config.yaml
n_head: 4
norm_eps: 1e-06
doc_mask: true
MLP neurons of a small language model. Each row is named by its layer, matrix (gate and up: input weights) and neuron, and shows model dimensions 0-191. Each number is 128 + 24 x the weight over its row's rms, rounded and kept within 0 to 255. Numbers have three digits each. A neuron's up and down rows have the sign that makes its largest values positive.
After each neuron's rows, "fires on" lists the tokens most often at its 100 highest values on Wikipedia text that the model never trained on; "fires after" lists the tokens most often just before its 100 highest values on Wikipedia text that the model never trained on.

L5.gate424:156155142154131108137136131116163109139132150129129145127176161129135141152166115109167096114121112110108167149140135132118156118096135173125163139116137171141123075153109095141147178140154125119117114130102153151155108101132138161189127137129161139125146135127134139170093136083131137121150097159172116169101107140093101116113129080132100148155165119113121172161093139155133118090150155112127135152149156155126127131105083136113127165144140108099137095109088145137129074168081112132090106129139120119159104131090115122116068177141108121120168163134156092123137110162073144126
L5.up424:142102130158161122129115104139119152137131161145163163103161126128179089124145132152155104153135095109088109156108076113127087097159125110112119106110133130109105111142124116053135120115138122098132131122106099115132085073114090112143153113139161128135148143126116155122140134113146179139133170121146130089119158117135177118135125131096101136132125114136104099082092129133132126136098105067123101132138129129172119095148123158170113120105138135099109069110183122135119148127110092127099121118144139140112139131095123115110164144105105142124097119132096132152123088166102153102
fires on: ",", "0", "1", "3", "5"
fires after: "2", "1", "7", "9", "0", "5"

L8.gate178:153091135127130093132136071120167159088119105122139100170120160154113143120139126112141120161146161174113096108142164159104127161157062136120140152128057099145156150135140099119121139107142157131077072079129138153153120150133132070089144159164168110109140127134131111136122117139167160115126127144148139147155108111097103166116133106157129098138129114139131110176131129137143138160118114118103111141134132159132129148120139147117103081129097104144188122130126091126123106149133138192095128149131148129184136110160136141115123130126118099117115156167115097099129144153108107112
L8.up178:142107115096086120124116142104150158147134094099160130151122136161144112179135133123158120151106118144120148066157106105099106077115126098122165117144129127104131115153093114168103111116113119167126139123086149156127154138093139114105104133161140101156084128180134153119114100109115161122106074161125135153142111107137119152133123169188101102146165126107148100153141149117136169106143124139125112142158153157101119127107122099144163124081116125150119110124138106166155109142126121146112115141102143132126096128183112094134150128111131091097123141125149106090091111194122107108
fires on: " ", "3", "2", "5", "9", "8"
fires after: " ", ":", " $", " /", " =", ";"

L9.gate485:135141139141094123110105134082134118158104142144124121160101117083150137161128107106131089093075122079135096175172118150088149094160126150076159154111140099123129155119081115127134132105139131123128114187193132144112082119132152124119136117160141147104123168101138127086102150144135099155113145167137117134113132100129104129113122071108093166113131126141139119107110093144146145138075176108118163121146113099112188115109122118160103181156115143144138118129125153112185157128132120146108117145116143131165135139125155131100130105101127130109150140142131105146142117164118097088
L9.up485:141135141137159130146134129154130138145128081091141103118110130156119145149133150097108141116139173146164110118148063165153165124164128111146097157152127145114184181142135158100132135146104081147168133152114149134113120129111084090117105121110137098213135138114110099140120194141113120104160158122127140130074138118111146100112113103111169113144126174120144142137116148134125151094146122089135132101094118110118124118124108115116139119155139119143116105113141125122095119151150190152139156115131123137114097124139130061160165108106111124094144116170108182150147114109125120169
fires on: "0", "6", "5", "4", "9"
fires after: "2", "1", "3", "4", " ", "0"

L6.gate438:149138115118082117141138122103129122135116108134124131143123103117121113130170099120153142152166129115149150143148143111182126115098107118136140153142143103133149153117081103149160076109085114111124145136164120102147118160132139125147159148096103135140132095153159158106110095140094157156109105101113135146159138065133123104116125136149139109180122130100131114126107146145134124152133133150121142114103120182129108112058064127188161136162125136126074132135149147087114149124132145133120126080109121141132142133141095089169142124164127180066176098114106110135130122128100108145
L6.up438:151127131154106144127113135111158108126200096093109137106129162115177131114116149135130159117132128122179145113153098133151126120201124161151109137094202105102129145107096106137118108082164116147115134136177125095093157156137168120093124113087133138076136144110119119117139136143081158125163140142124080157126122147125116124108143113154132181140113130122097118115107146183102163150112096148140104128130111105100153153111104138146145123110151116122119165147147121121097156134158124152134117101153127150124095116141126145133098132147165119106109114117169103129151111144120131161
fires on: "2", "1", "ham", " served", "arly", "3"
fires after: "0", "–", " ", "E", " Mo"

L2.gate572:139174156103128137162121142064102143128107092134144115160164132091156095127141149142134157144097129108127158109148097172135125146165116144116122122113161122128125133145142073103163157150107179074150125149131140141186096148103103124086093138121173103134135116137130125102133153082103130132150123139099113124104146136124152156124139113110117149125146152141143078143090101131128180115153141081126142138175139119152108175133110108141115126151143120111150145135113145159141157170102104124127092104094053129127134150112087108137096130116148150176090105143139102092118116136125125156
L2.up572:139152171150129125148113148101070125151145184130124111149149084131193110115129124198155122101099163169190076163129129162080128116172119152118123139099112109166111142119116136109087145148154129106114137134116157101136139131109120114110139096077141107086161156138090149142110116074098111078134131115125090112121119160147130140178139126145111161118145138174134095122106095111123145137086131130093147149133157119133153147140143097140121096156128168126133150179096128146136123157095110122113124147104113126107139093118122126112166168108099125130089105131158143121085081139137134095
fires on: "L", "O", "er", "om", "ach", "E"
fires after: "\n", "==", " st", " appro", " \""

L8.gate549:125133118124129103144172097126100148128158110085111119156155135098102109136113133147121123090140147060142099113092080117121196153108135093135124172170122163132137163147137120122143120138105084176119135124127099148203105143131148086138128167123150156134118074105112148136162122104132124153141126101120164093169107107124102149140143096142102174139128090125126121134081137090143129101112142144109161128083131115156139167123059088144087112154125123103144171102143107152118130099096085125134117084137094143155097125113114153132140146126121122119167136130154092126140139147095109136
L8.up549:129107133111109146122112128135127125113144139124154102132160127076097131144121160127142130156117118110125104172127146121067130147093126133139148113148106139080138121092154141088127111137144109084150132127150164117125095129136158141107134110150125117144091124088125122139129128149092137095129125115135116097156131110123140133123124142141105149172149109088097156091120150121113115092115127105139128102114109132108126133111084072191107105162135142074138141126177139167137161133122134152084093086140117137118100089133133095123121124120068095133106117146120139144138143129098106169
fires on: "\n", "==="
fires after: "\n"

L5.gate251:145108161099099138157164144138137128108091119131150132115146144148139096148118125101105132122152130149151094093117184127129110148119125116099117164154128121129170111122135191119110125120124155200133076133137122139161085114146120150082115123128110155139140081149116134128181124126075125101154154125127132126090111146132144090097137162169130103091115102148136088107114121075145141164138127157127127056155117116128074152092097118144118113134124143139110121153115105146167109136110107140127136154110159128118130097123119088110094135161137105145142141137115151115123160161119137141
L5.up251:136115103115179137127111124101128126141111125145092144150125116138100104117149137133145078116156152123088139120140152115168135129143164131130142056108078133109145185077096108142146126099122185088106168132095113142082114139118113164098147104108161063092144122155126149120104132142146129150135161119121142122092150103085131127097120109095123131147121114155172150140133171124151075104131143131127107152090122172131109123127121119150129135084118130187107126150142146154133115087142126138132134111105121142120116147110155133158152139164110150135080116182097151123106131121139123099
fires on: "9", "7", "ion", "le", "ant"
fires after: "1", "9", "al", " p", "r"

L8.gate413:143101111090124144123098112081112133149112106158078098116119078126142106117132122119144141134098113136145100093109099166139097167151140142110137144123132158109132134148166125101137115096134069135151137107124114140131148113121061196122163114130162154139094142117146158075117126113106128101084067164122118098136130119163082136125142121126093112127119125068153140157117159152135142113174143172118119090127111137148128103166164130168095120114099140128172110135133126142112121112131094107106106132122162147131135137050134134098093154094115122111087109147088114094139120170148089162
L8.up413:120136110129123130121115105118152102166164090162159139102100128097186129135145133147161119136117122152112111166111149164115131156098133127175095087146067137116116153139130137121120157087138135111122138135109126139108137118143128134128116104120177123158084135111158194146101095106110120114132138175096116109124160122156131133120105102115123146155112105103125137098094129074130125148191134131095100148144133083110136111113192096104155136176093119118129105116142141121141189135125140129154099136113115142153099139108090157139127138147090125123124180145125123107141113114112141169
fires on: "1", "2", " |", "0", " n", "ing"
fires after: " ", "0", " the"

L5.gate240:096093116147135134128133125106143108121082084103188077107171070143153122151112141159131140104122114120144145159127180116160135124088120179131144119089147126147122090124104115126149164144132127117162090148170117105184127114131134176119115143164156192165163115143124112130118132151095132144129166133162189128128135128130139121145102143125128137154127151142127130128149165121115123131138149163149078090134161150120123154107153089141116131147163099128137123139157115158143080156119120165075119130117158082118114121098136130135110130117133124121143169167129124113089131164140085135
L5.up240:133131149150077119136117149098164120142153147105115092139145114138154133125121123117121113088106116086075104185137093108146115151159138144130106155118151122127138161097155143118155122147148128120133136128115131131165104183105098149109144099114136109132135167143085112188135150134162144086133148114114079097088110133131105123151140119099137121114099108125123116147102144150168122137161156126143141145130176127115106091143146055124147127143130135166141091184145141161098156121142123145115120142145140100187124143120129163155099138163169176120157138140148110145106126130156113129
fires on: "8", "9", " most", "ax", "7"
fires after: "1", " the", " t"

L5.gate649:103131098150137167138165090104114130122105148114089100121082096137128133171161135155146083107164135102137133095138129141106118148105115165106114133130146151099130114096141161080147141128141119164156128134116142137176129123115110076151139096122123144123119077137110133146130124121078123173158159145132099104135125136124080110105102141134108110194120131124109148134116141123120125124099125117135165147157156160103132116082141091126150112147102135114107103129064077137111090106103132128096148125169118084173155072108119117160154108112089114139141146111104136141173145118057142108
L5.up649:092126106090143101121095136104153135137152131109092166120112160172109145171089183098196058132177125131117113135105120145121140168127147146159153180110131140107147158136120141167117116153151116147145145124084117090147132131095178151139146162102138128137146122166155157162086120120118119139105109096133135133137126126135110139151083140127148139146155121112142128096082154170126087144125142123109143120113141123134146156121123146146110101103126157137132102181110150123101117106118098120138117156118110132131179144110158115151134136113131123098109176143149075126167100113125126116
fires on: "1", "2", "0", " "
fires after: "0", " November", "9"

L5.gate483:132152126109135144134140087144078084165120121119099152094087112089121151127108149107132110133135141141159173099126136121145127140123136101118083137116132135129137139150149122130138153136107125114163126136133145139122120119093126162141063164182141142096158118146129172128113133130078161135094114098135131139114116136163117187130061094120160091136103106084090123136114145139088124146107105147123187127145112111129142121116159121138104092142147119157141105092128103133134149147167124127175137156145102088124137196106112110140104168141089141134148111138108088159130128129155131132
L5.up483:147089132092137123084108177087097104109131106152082135196130101087110156161130148131132116152151154107089131133162124088132135094089116166139149128146109091151172147121140143125131085148152151172088118157099118160128114101122170123096131088126136117164066135141129135124168136066133093133141112185088094152164114177151142145157101130120125149123091112116084121166134163139129166126147104105133121123136155133117123078117115111105186126140118114127117105103138121140119106146160122126123127097132172106131122112122142123104155127123098128127158103121094128147126127142122148142
fires on: "0", "1", "ig", "-", "re", "R"
fires after: " ", " ext", " (", " +", "ell"

L8.gate174:155118135145128112169152085077126159105110153090113094154139091107136122135155097122105128103164155139129142165157106115183156095122117111151178158179143106094116111114148089145124172108102121136097136148106142139122126112131109123064136152118099115127123100132145145142094157106075127142118149102137103151145168123126138163101113105131092146154120097109120074126087170139127140162098118141135129133121102134137100169136096116133119124147150116096132141112079120166106110135108130115099123164108119123150130154139104122123100133105114118116132170156120105072142152160107093157
L8.up174:124091148149140130146099137095141166120135151133093085134137091092142147165132077151120106155146142091101111141139056114136138121139110164111187163126124099117112107097139119104117129112103149143138140138126131119118111104141133119085130106111091133113121113091155152149114135140090112122140111114099115158160106146144145134190096108136097124180114108116108065147108194151131112140094079125114144148097152120117104127129130129149134127129129143101149145106103113154135100128126153125102121157118119163141080123138137099149100130089124150126135153140148137111156141108121105150
fires on: "\n"
fires after: "\n", "==", " =="

L6.gate27:145107148141156093154140080127118173137162131130089130129130113144122133139132125121122105119170115086122130156114143093133119128144154126128119127150128115148097123142086131102109128113156120122138104186144136094119130112128121140161121100112143125085089134135136123101161150127091137146134144133137127125141117113113091155107123160127107114168122136142154163060134099121099134127143086095078096132132147147125120128167153150112110129096126098146178154093157100145136101130103122107073108104132121142144129106193126140141084101120120093188096072164114153144110098156147123161
L6.up27:120148153129147141093127098138131102167146157160110139129095133136107139117138163155131162078092137113102125120125148150126125151145115127131120148092110147082138153094146131156075123117117110137155152144148155130122102126156155145115155122111184120180152123127138122126114093127096076151139118098099098122078118130161139130180150147149117121132122187106137117173121143137178156101153117093119132162135107125158136097137180135127136139101119154117179089141135125149174110143122124130120100112088145118173159090151100067117123135126124135124144136142117106115080165132151084101
fires on: "-", "0", "4", ".", "5"
fires after: "1", "0", "-", "2", "5"

L9.gate355:142113131168145139136140120131148154147139145160086125133083124142138109103122127094155131098123113144156076131143119134093094144090164120135122174095135141094101160113155138080118152121101128119122128144173117180145123097135117096139103110131147188113092112104147078086162154136144106126151073133151100148103157161151077149108098104114117171098142108137132141104130153145105129135103142194122127112142125146129120148108134130151088107145127163128130143144148150110147114129093112135167089136102136144134147164109125190152143108105122150148132128148143091149115161125151115134
L9.up355:148097120121196089106125105119133119122147129153144145135127129115077124104152154137127128093127101116153142121152108174094124142106102183117130100161122117134158131147156124106140068123095130125135123121076157136129149152054138135172109167121145114083129091104141113119147132159083113089107118165143141133112144152127107145105123110107130112127145083102131148177104126137135151119127134092100114125161133121155142126075125106122141111138110130153110137113158169134107167087121141155110112127122119155148122128153118128134081135136153106138129067100112099154145155111153116122
fires on: "\n", "9", "5", "7", "2", "8"
fires after: ".", "\n", " ", "1", "5"

L10.gate694:142128135130138146123155109108102130095106147090158122157106159090118136136143119095163124152153151119177137126107118130135106141090070153147147181146167135115122139153126110059129103145136131151129125103111172130168089116140086092136167178180154116108164116159121118115126149129097133105132170097194161132104105111111149122147123122102122115145142093117117144078138134099072123176147153077157170145149160147137149114135099104136137142119121144136128105121137104176119144128132124150133139140116127123122135155073150108107185107082156105133117141169152056149133151105129127105
L10.up694:139083120164171160089113159121140150114125125156132192126118151174093089133097116159122056156133137105131115160127132109127161110090115149154120103143144087105112139118155113138168133100112124131177141130143110098137106119139114083136137146122138114076088138122121132127170122138124111127140181149122144143131169118133147088150127130097109132155110134105085154123115156099113111133144142122133139114136128118125118141160141152159157132166150121120148125110136134133100110108083092132128117150107161127138140184149147157150150109117118148160136149144079132110170113144157120088
fires on: "0", "2"
fires after: "2", " "

L2.gate609:138113094082133161152127105133139145121134136095127157106156124148122113139103142122135143086146149159182173123111126149117114090128149138126139127100158137097153111159171097114124134213146164165167135174111117087137125112129173157080112136159145141157116148161116086155133141115122137148105129117143100104127125120153137142114110071109135125093102119125161113107103100136098092110128159093119142198124134134108126129181125110121125145124179103130165128106124155156118167181124137147117121163060095135150110127134128115129131122116084135113116118147150142108130116103115103101
L2.up609:146134117103124123121112111113102108153101179102089138102143084183128143153125161123101153128100104130146138110143136136115156146160124147137121108135139142072104178163173114120096110162107132092137134182126106092145119119109097134145120114082110102108123118109089142138154147090188142136120082169116090125115169134145181081144107099078124120099129127149149122133156122102128111102116149097112163111138158151127169120155155139135126095115116124145156105169146117132137133135122121131090098167105125096139133107108103133145130163143137136095120113154165158153142144145092099114
fires on: "M", "R", "vent"
fires after: "\n", " (", " \"", "\"", "===", "=="

L8.gate92:107120141188164141156135161105137102120113145145141130151121129129129119137129125096129122101103153153158102126093124142131128132082140151111138166161161114112124145138141150074141185122135085158159122113125146110124168082102114112110155111130151101109154085151139154143132104129129132061127136105165103150121142103132132067115127104066144099119137135141132142173131124148141085139133131134118130130149167161126110110160127091101116117092186115131118120144195114121085111093108138149127125153118120110120166127104150104141114119136152181138112116144119073105167082132150102148
L8.up92:133115123166096124160126161157171141132090136112089170179146109100117129118143126085125094123147134111138100095122138151156107139135102104178118149137166130129158157120141161156133175141111114158155096149101122155142114148143156137117151134150105150115123083098133142147159124141124157106156116113148104135112127139126143138140166142148127071116108130143118128128128140104130149137188110120155121129177150084112152109132107154077121112099155144134155131129105096159127126135118143104113091152161148140145123088135148119105143119174117131103111143139140142093157139135072120093
fires on: " "
fires after: "-", "|", " |", ",", " the", " November"

L6.gate419:157129131134110116146150123135147136107105138108106121100117145129127143139103156140145077094140159161092151137193128125165155141161162094164150166115144088189103141142157135160123121133109115136099131140142121140084124134140112133137152114138119122144111098119132098127149127145113105152099124126104148146143147137171130130088112092139152111116126114137142104142105156157188127130092121140132134166102110112127154144124068122151166115149109138128116141159077144119146154113126142152150133098115111136160122141122090106115151142143136150077081122134096100075169178163090163162
L6.up419:132149126124119120143132134110091116154123104100113147154138143132147154115119165158138152131136147174088146076132157120144089092144143107156117193143122130102151118121160160136107146128127118114175117181098088172140133125112153121144111148145166098158092130111142135114144175127103113132119122123155103119151106115171152075115098135157131136089101138137149113133134136134145093155133163120110096112111149116131142125103119119141119093098109144161125139144134178149143102114139131137139144090161138122142092156129161171128120179092143129141094155079133151090121177138104135192
fires on: "-", "a", "am", "ar"
fires after: " al", " Al", " K", " D", "ur", "ag"

L8.gate94:118096125103125131130171178163159146123130123100163141128118133119109132176128114130132133141165158104065100210139139144108148150166103134155124160124102159152138095155119136133148108101135107157124121145145139146099130090121149098131107131138146159122097078152158148142128171115113159142121104156125196139147128162123104096110108157122126174156195130119119178128135107078115116107118138121140100111101194133109149149144087112087082106116139134113122096133147128107111115153101119163106100129123086135112155148151100120087120099183118137150154161125111067092160128133158100130
L8.up94:150106148134113151158125125153122131136180103064102088141127112131095127135117111119111145105158127154117101141148105125102137137144104149180103101128115135147126128121133142118134113087114145100139130124123118180165109114113118160144108129157116167147140135160163127174094115102115149105114143143159112125152177125165110119153076138104165152145158109113126114160153085100133089150141123120107068115148103114131142144148172166065128111108120121175166147151162136160140153107080164111160114155127110125179121117127111093157127068127129159110149095164126105168167125119132117119
fires on: " ", " (", "2", " sem", "ed", " first"
fires after: " |", "0", "N", "M", ";"

L6.gate306:115110149112151126158115095124143096107135146180145097153123153122118130119152122098160113176153163095134147170156132151132145154107136123122151095128111129139149136106096104087123166080146126093111116159098098167118119126171111172149141085137168146107132126149188150119133143128129138130172132173116074124119121129141111146156177085153126094149156100117135135132079109159130089115107114105126114111115136121135163123151117106113121118113074090117120093106141125146146145108144112134144102180114101113159098133124159136099098102117097162074111134140152107099133097148145140097
L6.up306:089127118106151113125110140106149127087139143139101120106142118119115050059080110117129095134127145137147106118160150146131162128167129173124142095151138110102166117136115137119130099123121122109100110092116132119164103127138138083129111147159129136163127135115148143113118186132125166082091169128148168102147151073141090127121163124136126137124110113081161099143108153096132083134128108111119120097121139142117144104131140116172133094109164164127118084121109155173092127121120128123146122108127125144099122150098173133083133126153145149170069140106137146092123124150125143152
fires on: "0", "1", "2", " "
fires after: " ", "2", "|", " ("

L9.gate268:141141159157148148135111112108137145101108170158112096137117147118134155080114146136152115129125141084105124085132079181142125148142148114119128123103085149105112109121117126104111143134043129130103094143147113136123092130128106165154100154174144113142132153150125128124131108119164119124129125131106139126145091136122130137106143137102152125149119119106107159120134157118131106159103140103142142139110144113114133124102144138145134088157082131053150087080178123125077144095107109168088130180124109143108122168105144125125119147143193132119118146148145090153123150128124130111
L9.up268:160126135086122134145133115169139136126127112135153102130153122134157178158137111167107111143127136112147104143123114114086153139139146117126142099133087193116137165120089120094170097095171125101108142146116117099140104114162144124090126142119102056139148112127109113165106155132118113118134143082134122142076103111094176129124091120152141114103132136129103161161104103147130172111105155124183136124078134148128135098172163126102115144074143122131124157162140160143170094144112118100113136128177080100120119098106141146109118134120157118143126123178125110131126170145166104117
fires on: "-", " ", "al"
fires after: "\n"

L6.gate398:125134100160146122134133097102146117149135100100149135132149115121120133158134146118121129119119147104159126084105133116162119140104097141089165138149144171120156134135121097079106141062113081145144115127109124139142107150124106120116157145140100166143130141100124149117159113137108180132104146141132102148140162090119107110117151107089115114133121102130144127096119146151110143095133139148122131099141133138112155137119068143115137093192115082112173137153152113136085149134133101138090108137126183149143184112137074146156101126075114086103107115111072118147140160142165152155
L6.up398:119125160153070139166149109105157089112150138098134089125145169133105119101127138118102152126115111149148122139095150123099101150165117154132151111124084151144145152147159174103113133120109146110116127143105103145117099123098108140152163120142119118117117119097109124085180127128096135124098131132130104101169142098114064089104120104115160101147154154112129129107135163166114124123137137111102142120113127119125158132103126146175107123138107088141176122125095144145115120125125111176155189143098151157130144132166114135138094165173168149176071103155128150138161129122152100141
fires on: " first", "0", "1", "2", "th", "5"
fires after: "0", "1", "2", " his", " the"

L9.gate506:181129133142077093149110107108113139140134158148104131115140133142090145151142108127133134117173149149131126129169113143142129164119138131098143118094096119085083107144088105094128135117140155141122102145149111097148117109170120161105117146128120108149159134151101157160095148128106130144135108095149118154153091095144103155179111126121111141122121157086134117107082140098120113115135109119162125131085122140161104151105144115159106125116076101108116104125159149104177112165076156129126119134173160112146127119130084106140175107094126137099109122133123107131143120176069146161
L9.up506:143134140180140118136110142119140148136123123132078128079122101159135106125113094112117129140120177081131141113119118131131130158137120117078086144114109156132064162137134131115142139121124147117147151089151142151108125139152140159141095121132146074166130143126115127145088116069178161148137087085124124118086082111108144094149126138151101117125124148105149098144119099106151076133126171123080128159145153139125151082173162143138165127139121164163098117160126141115152162153113165168139096105139136119125142102158159112118130101161127100174136096127115128144142126163096114142
fires on: ",", "0", "9", " and"
fires after: "2", "1", "0", "9", " s", "8"

L9.gate273:134141171111065121144148123117080075116123135099121132142103122129093134132097130089141112105143124161168099133126106119110115161119144124151148147124143113127097183123122151116155151103169133093130129136136097130099125131141103124080115132115109117091091142085126143109093090141109142131127150098183110189124103131147120149072102131137120100133076139070136105128127102093144132155126167128121138185124149111125151123143100091151101137105109162102110123130136144153115144104105096095120126148176137156129120134114149090111186128114099136185123140102120120114128179116101172145
L9.up273:163162087092116107114157137095113123113142099129200140124117077112120116110156116080146130197133130069137142132122072123130139142114141096169114152131120101114097136123123139110141125080141131122129086112143118148150102105134138155129143184119123111108093116133148157095147165106128114120148109105166099133135152087099157127097122138161135113123123155128104086143147117122127157129168140115144112149124112109116132126130104128090129089145116145145144135103137105088134094159118108109148108098116140127157078181113129103091132103161143138103130129100160151077133107120081137149
fires on: " ", " |", " P"
fires after: "|", " |", "-", " W"

L8.gate520:100102124132107109142123121145134101152119135096138125143122165177153104144151127117120128156132151120142092157143137143130112150099130110101161153143145117126146122143096130111090130164158130121123079163125102071124104156153172150128127157122169109118114098085138123140107141131085072125122157148121122183134110094122106164156140126152125123128088111114180103130136144143067125115083136149104106157111064122153137148107134124120111130111099108131095136136128161115139156136111164134121168087122093169131113125144184157118162095165135127173094159124159071146128127149104135107
L8.up520:119079129159173112075112111133172122091117115117086098110136129134154120123109098121130125120124125137114138104148107138097113191128144122149110142186146115090134160136096148114095128130131100112102113125147149088114124154107152129135126148136116116086122134108100128120113178082156130129147103134106096178127103164097119117112119106131072130197151134128089121073102107101086125116133132082110132144149102104130157151106071146121139125149152099146125160149166149128125099147152085133115147162156119134136103154152127142139122136191134101109120164128118139135147123141095111158
fires on: "1", "2", "5", "6", "8", "9"
fires after: " ", "1", " (", "2", "0"

L5.gate292:123107133147146095145133095135169161106086099182146123170125146149121116091147124119140142108112115142162138140115127125130124119114090122148115152139110157134113135081120100124107116125141134134151121167136134112116107125110140175120091179101153059145121141136108091119176152123081126186114131113132123084132133133142161160159170170105097185151122110140070129108149131159096144097191120083135158153131146124098136140097126104098126078191129115129126096101117106141167147138099150108116137112118131116121122161117150149080074126147137090123098126103124088113156108153137095122
L5.up292:189186126152152097150130151082184125120109156095161150154128145159074140094143113097118113104121092129143154130161122161170154136178132162132114085150107173133122139158126138129123122141139132069093161147132163158162129099132102138139149153115124097181119149118112112091149123155135112131112105108166098146109120147125128103124121125158117130154140130118143139133152152150156133111080098179117132138095125117119112109116113122144144103112096103141154092123153124143140119100152101110149168121121118117107088126140141058156114127115154128115138099140130115117123109118160143136
fires on: "5", "4", "7", "6", "9"
fires after: "2", "4", "3", ".", ","

L8.gate599:150119163138126144117143116143161107112138098116076157175143133128132125163143129110137087110128138075128123146136143162149157175145136125154158139139133120124149133160101114118143120130111128127085114139150141135138148131090130122087109141127138135122138115138185108108166130135141141117114106138170109137188102120174152108147144115141098115141160146122133157123148089164101135096157101125124134165144171141084118121123119102147105081155144129141150129128098065161148136091127146113104124128105131153176127141125125109057084117119073129159145142152118107148139114166142141135
L8.up599:134153162125118109060129124146144103109162125107115135143150114151134155161143122112144078128082161120157097129186138149118112095118149117153139130106108143127132182124102145128092083123115126128131083141131147138119149086122113107139059143118145175141132130164127134110122181115112098085079120114182081141165064095131132117139136051142125074153129163100102150116148130138112113103126075138086149139129123128084129120115155106119119144125131164131119148125140106113122132083142134114178084126110115120161150147133141119057108131102110146115138139112138093131128116114114122124
fires on: "1", "2", "3", "7", "5"
fires after: " ", " (", "1", "2", "."

L8.gate447:121149130144136103151138131122086175131099120080169130153145109150183078173162133087119140118143150171158100127122128168138144161148138110135143160174146163139144109112148132097147145183135124118128118110116180161150070063114166114094119146099107126120144128184114141114131142134115155145134128127107105177121138113155086137171152142134128132127121102112081087167148135126155141150150119189155117090101083107151124124107139137130128136167127131133153114103159114173141102129105108122146127126124105112115139129131101134095159115105126109132143161136169122183158131125146122106
L8.up447:120151127162134138129082112125137135141170121128109126122107183155172145110115138103132081075100139113127088108107137132172133132151091181112144125131167115156092118115124109091119106134163091127134149124168094119159118119130122127146126093120155116133197123162111126123117153121109159091147116143162132089120091143115141129187108148134129150140154086106086164136107111130111130114147111167158144089157093125153176140089141111136109109166150144156109095143118162147118133143155131172154149123093117109132142133119116130139154136111172140097150136162149149118159091142113100123
fires on: "9", " a", "8", "ic", " s"
fires after: "1", " and"

L9.gate53:160126114136097114127138166156131149092116144117168122117144104106100116134145157123119095164115131129088072150176101154113119181136124139114104151084112144163096119153086101098109151169130113117159144119091075179101115071133146163125124133142112162081104132103141150133119111154131121173149115133162112108130142040137105092125106152103153129173139093109133147139124127117143124108150115156098118120131131121154103132177109090115096111168137106124160115143085150111157161109110111161122092144110130102113099160105098126113146125134151098129136123121113118147133106108167122154
L9.up53:165133105120168132137084121123079155124141136161119145165139148128069105116113160152102117146124144139114157115152130133086116153162168078112123153088142153122117150166124096142137137185154115100153131140090110132122107101092114135146111140162081096082159118159110113144128141128126140073109128125096089112107150108154105135133083096149137166141132128153124144174132153130146132118133155147101138091132149119158077099114115130110109079117106129146110148163144146108113112125126116121116116094116131106162098160094127139117165145124130121132176121122142111147119160134113140123
fires on: "2", ",", "5", "4", "7"
fires after: "1", "2", "0", "5"